{
  "num_hidden_layers": 22,
  "head_dim": 128,
  "vocab_size": 8192,
  "norm": "rmsnorm",
  "positions": "rope",
  "qk_norm": false,
  "init_std_qkv": 0.0271,
  "init_std_o": 0.00501,
  "lr_mult_o": 1.07,
  "lr_head": 0.00456,
  "decay_fraction": 0.893,
  "batch_tokens": 32768
}
MLP neurons of a small language model. Each row is named by its layer, matrix (down: output weights) and neuron, and shows model dimensions 288-383. Each number is 128 + 24 x the weight over its row's rms, rounded and kept within 0 to 255. Numbers have three digits each. A neuron's up and down rows have the sign that makes its largest values positive.
A block is one neuron, or neurons of one layer that tend to fire together. After each block is what it responds to, as a language model described it from the Wikipedia text at the highest values.

L12.down12:139133125122097150113111114090158147125169115144125132119106160090112155141158121144148145122161156093130148149147164119126126144127089105124126159126132115120119122132127104129120115110128146135138104134117161099138150107122115120131175106139119098129118133101113148143153167184158121109
L12.down474:144124150127126187126147120125106160175154125129102133177110107136134121126146127141121119092141184126145152117075124105149143100104122108188161117128127127124130142158141094137174132127126141131136090114103142110112122131116151135091118107136144091159085115165094130100140123126122130138
L12.down537:112120128115121090094148106112134159113139149126177110133121120152094099080127134144133133070113117108115157148128205152160136132152141156119121125161126169116119102111120147140162103100150112135162169152145103113127156139140101157137138134155082142074136150168114110153105136175096105132
L12.down785:139136125121131112112111164124120158106121143078125123141145126105079087121093125143139145141113122105136162139116151100099119136136122081128156117101129126116102098140106097115155064121089102124092147167121178107170122119126084151166114103122108094080147132117123158099094136127136115130
Responds to: Word-completing final pieces

L7.down65:100123126131127155132143107112186112148143104131100172103161170161101142126142109154143126088155138107102121127145131137143159084132153106084129145127126131101161133083147171106125140144167152117107144097152123104106125145138120097142088111144132127180110142081142132123134156106101105141
Responds to: Topic prepositions after nouns

L7.down708:127160101067137118090119138167080149142122180117156177106126088146137145161121126102109168114160128120132128148106142129142130160100154112076204111115125109143126148107127138139171146136156119092139137120112097105105145117101099110124132090130086127118132161116128111180124077097129160121
Responds to: Referred to; heading closers

L16.down337:153130124124129173126145138134148137156151097152114137149136087134114135105154133151120180137111084136123138132128156129172149129130122122122134159122115143135147151150124132145150125112133138223135109110120083147152092082090124135144161091137121139136126084124104153144103022108122137132
L16.down711:157098126162125117117169099119126137138194125113096130187108116119075164110127139120122130120121106216126151128132135112202151091152109129097148152139100107119152129125140168171135151104116129132154133139077150118114123118110173159116127134123149151117129139119180125127093118131127132131
L16.down941:151112104101106167177091139119131125154137083136183100126128117129142147125122150120122152168183114148099129123164127166081114110138118078096117143117154129118150150156133125097070129150123121118099157085117133150148110124170153088155132117150118134122112121136167130124138052138138167089
L16.down978:092179163079124110135098130122152109136128141103117156096125133143096136146124134145106147127081116127118191176107143197127121119092096074117126139111132114119171110116105117125129098130110138121128128100121120122143109161137121120082073088116140132133109136096128116121114122118162148110
Responds to: Pre-object function words

L7.down871:105138131098129082119111152148112137110134153125099131110158135160120133101152110138104112169078123106133127111131153131150142151186134116158130115113142114128111100190126148156107148127134175104132129136166087163130154090119143134122153156162121131133087151183099127149144116131116105138
Responds to: Mid-word subword fragments

L16.down181:111127160169116161162150112129122075116069112120135126073198117137135097135108149124177127177132102138138109112153118106143101152119144133107111129132171125095140162090131074189140069135140046106111147097108147122126095121127107093109140118095133123137144093132118125125159169135177181141
L16.down249:118142135108152144130118108183140122108138189142170090120138122163130110115141105062164153097078125128113132111091146104141112138098146146141106113113082105138122146133101124120177120155142160133150087112087119153115091128112075092132127124144088120121110139102134149115099148135139156138
L16.down675:109088135135089108157090148134124119130114142111131115119111160126121067144115150124144119141123120146132120104109137137102153138149116152095106095140168158164127150131143137057113168162119109127114107134136143132146125120159145124133115149119157115132079104119120118131171113174100112099
L16.down994:129106149124085134163139134151105153126146123136111085167111114126099133115116148131131166122127147148131116122127135140154153119159105155190125102144090111120123150087148150150171111100109116159108074095127148151133084099120156127103158148107128118151121155130092092098124118116124202147
Responds to: Leading century digit

L16.down110:152140080094128089110112127132073156136107145110147106113139091100135133140160175093117123097108107133108163106135131164149102110093105119114113124120112114189104121180101091136138080151137096103129127116079141135145100117134137165144132101105131146113173116092143120106114131107084136122
L16.down322:119149114125099133095140119099111152105110146097152131090109088164135063148135162108223124089136141133120132128131139106170149128153124176129112116102105114104158114160176108148099118130141118135126101129168170127118120140132145092156095164187104120100156128130124078151075124134135156159
L16.down665:144157147161138122123125153130149166187119075121123081122091137156121148102116127112124133125144136131125120150139132080171113138144136154135138142129069160141136098130128160097114173094129118144146144131100107125117133106131108105130143143113118066117113151134097149085156065093140138122
L16.down924:126124131123129166132144087130114110140067116129128133102105119138165144102128143125145089121128123132093128125090123169128138086158137152136129095146185112172104122190116167176097128060126141149099101120105122120083148106136142121160145129134152109125155094106129159119152141130130096098
Responds to: Before dates and years

L16.down203:146163113091114099121120156137103110119148128098128169115185113111137101122182150138162160125114107130136158127101122105173159122072125143159159146091151152146151130122127157177112127129155159163174099116119146155130127100083143124112130133109126144187108082101133119132101098082121145139
L16.down459:098102075099120105110165149112175143143149123105151086133091129111159137113135119137143115132122096110118109085136115124122139125113146144142141159140125151080183134134120126124159111145142086131148120146132115165133174142149144119162115159117128097102149127122138141128130156149117117133
L16.down630:137142104127103138152120161147150140138113120133169157156156151084146166132149116112125125140159106185122164110124113177147107116097087096123139150120165114138154167156134121091135124152092126125153157120109148139127099143110151182112144082121114089138156162103089137141118110125128101133
L16.down1019:137150081072096106114154149112131128118133150086115171125110134135159095122114139159153090098092176153106147122135070092108047167114081139118153110108178157114163159121163110168119121152132115200119161099118131124138113144116139083119135145158142133154153154145142117161113133120103117144
Responds to: Section heading closers

L12.down143:178084143143126112143139159119165104140145145113149133174118130090137141138108167137128151132116129110111130188131152109139145091176156121125134116163131116145145195140106132125143152059123129164122158135128119155133139139143130165096135147104162133150136134143148115134169154157171128130
L12.down337:156148143170135162163124153174129116144148188132097109126104136113099163175122132086111174108122084110132121132143151108116114108141147138114120131145146114151125126105103106095150109125179168144117142111111114078145136136130177148126095118130086105091134115120144149103124111097154128158
L12.down742:093109115128150107104160128137142123139118112172096153157139153081173147109134129100126132086097091083130113144143165095138129126182152147124150096099081127091119122076106102161143129115147100136129153161118084150127115113142118165135126145166129126146134125135107096160117123130119161117
L12.down847:174092099124166160092160140149156132147147128133150156118120138133119149133123164117112127132108069130116131141128125128144156123144150110124145117130097132131112147170126119147093105148139130166115122101130128129148139118122093145164110151137137162130140148143149095152146087131172137144
Responds to: Prepositions in organization names

L12.down101:111141151092146125088160131081102171094137123111146120118145121100112135124109185161149134133102149140186112130154117104123161164121149151157091153110130135137186134119145139081154140160129176102123160113137145151090198098128149130119141118135097128092115103138151109135099104142081171134
L12.down577:140111159089106121134125096135133134128125091110108150141125150137128127148129131093089088095148108168146106084116150105151163132095116165125114121096108150138112142173109135139104156124118123151149160113126160139162128149162169099098164118142094124113170147172102119120111135077128139116
L12.down669:132127147083123119130150170140153145127129143130084107110059164119134094084149137120113140167144105109072124190150114153131083156138135114119172136094107182148121123135116120111117146112122127125136122152129140126129131115169111133119094091102101140145113144152131174124118131137145088090
L12.down951:119190125107119115146146126094120104121181137084142093155104134096101116139096115126117121110136177123133154101178121112124136155071133122112170146108145133113147161116140129147114149139086117121115154110108128113124162108125146118135167155144146131130094167117119136100123150108111132138
Responds to: Closing section-heading markers

L7.down897:146125146094176130181163153117153164135118139158123121106100107150111119102129119111134125130133135107121167102082103129109121121118130137159169095131125141122117140140142134126106169091134129137143115155104121098082100120135164133112138098101115139164114081130134098129107084137115118147
Responds to: Pronouns, units, biography terms

L12.down104:153118120118088127117125070132114115119116124127137134102095166142107092078109153176160149140148135109104141085129104127108127091146136121147097132098104124130093124115101155108116119195145125101112137167122126128158192153129130093181091108104127120142100156143123087139139163130155121118
L12.down397:137104108145121121082092082146101137148135139131143099094117123157144161117129096158117172142113082143143093122175122105125164162140141154121108116137123122161144136102168102094162103158149142114081141112145103131105158158139126146137154147112135134166097124072120150134116119127144150087
L12.down563:136107135118172136119112138142127112133124101168135096129135149085136108148135160158118131124115134152164103133154161107089129138117073098147107196096133121108127139129122167113092149158126118119139111164102107149134157120148113135127146133137081132149104119112147090136141164125158112059
L12.down860:151167152186135135118096121146156159136151152095157141105121163143126137109110139143136199147135130120191122140111130111134124139140108144134151118163096139101104130100178141118136103132129149157110157129078155118155106169135131101169126125145106109104119161093138160126115129144141081128
Responds to: Day-of-month digits

L16.down212:144155094069140128117103090124139156125087136108149116128089123101130155103171156140124159157195121126131161137096156151092129131147166156137128101094123135144118134146091103123086146158073145131131161124152123103172152126132121179158162126110120134142056161139152144115155174121174093113
L16.down588:138106100156128092145109152119084087139115128155142121126096132068145168113171128164059095144131099131145107142159121154137126129161108075130112149127109102150119105160130138143114089100115103146115169115167101146107123158112142159145145127133128116152143109121145126119094167126109103120
L16.down736:100128121158096093126125095104127125122160137138088141134128124115136126118128065144157150060147142136087105205123167140112109109140152118192123160138120123106108123111103167164132097122125148133138151170093121127111136142134141150150113099097105156135129149091144136092101103173142125121
L16.down814:150157177129090140125135131110105068129098107115135115097185126101107122146144113111164157125095111119148129071128073124180123145116161152142139134146145095127124130096133104148141079177130086138104099124089116110135114109088114103140118144102107173125130082129089126125119159143150186120
Responds to: Inside proper-name titles

L12.down413:165134113168162128133149152125135158129115126111127139133111155130080140099128088090103136108086126144100081125147100109120129145111079080147126116130095146165124123095118122155138147134132082177117111105104151096113097127110092161109124094144123147080135108170135134133123098147155103113
L12.down771:182156143117122131148145137144115148118107112107153127137136126132126179119131164092162133173119150118086154163124125101108121140134105138161113157126128129113095138151119116108133136136153141129122098107147134103123122118079127138164169115137131079151107115144090160154125152117113138116
L12.down840:131128138134183142139136128160150125093145157086167128103144117134141102131155166127146120107114130117122169151102154104083132157129146138131124187156134089157130132110131142122112132103126124172129135107115103148136104111109139157123091146147141155113150129127110098089132129103126123071
L12.down995:148151143107127130125123120148121118118110137111133148123139146113123105147159129121128168137105073126121121118117101062153121141104080152117118097130140116090161152108103139126141086137112099108114112134132106131153135109111120111154156124136103115116149080099113101167114149135119172135
Responds to: Biographical "born" marker

L16.down40:133117123115103140131115102131149149110104122152121142150079092136176160118106105070136108117121195116153146140152124151146124143113133143140118156118113165143145104135151124144106157135131114156090123129145094174124135100110129141160121092156133177099069175196145118131126088145149134132
L16.down417:124106123158109062137121130112133165128126127139130119153105082157118111126090166124146115134136219104110128119128092151119142141138149119140108112135135133125139147149174136119093103132153174164142103119100133101149102130173162133099105107073105126157142141154127151152137095113112125091
L16.down556:115115100149131154162156140119123164109119135125145094180114121130140109108115144120134134099142173080136138123144127092131107137172160122150101156112113104152103097136097130126088145100138135119151158118151129103169124151121121149120154119166153140143108106126120135113123152136144138098
L16.down975:154119092081104130157100093111149124151155095159164144147089131130113102145086150096115138145139191131154146137124126175145118106110160122088149137132119125117122172130139133112075181139145135131110158156125108123159111141152161126108142125161148166108098117168103162168140103133134149119
Responds to: Mid-word name fragments

L7.down127:159125102123146094120125121111151135135145126158135128129123151116134117135086155130103148125107135147130111105091139123092126146131106129129086112169103134131149136149117127085107162101169154146156133101100084123102145149134124143119145117137110121139106128135114143134116118123096139113
Responds to: Inside names and titles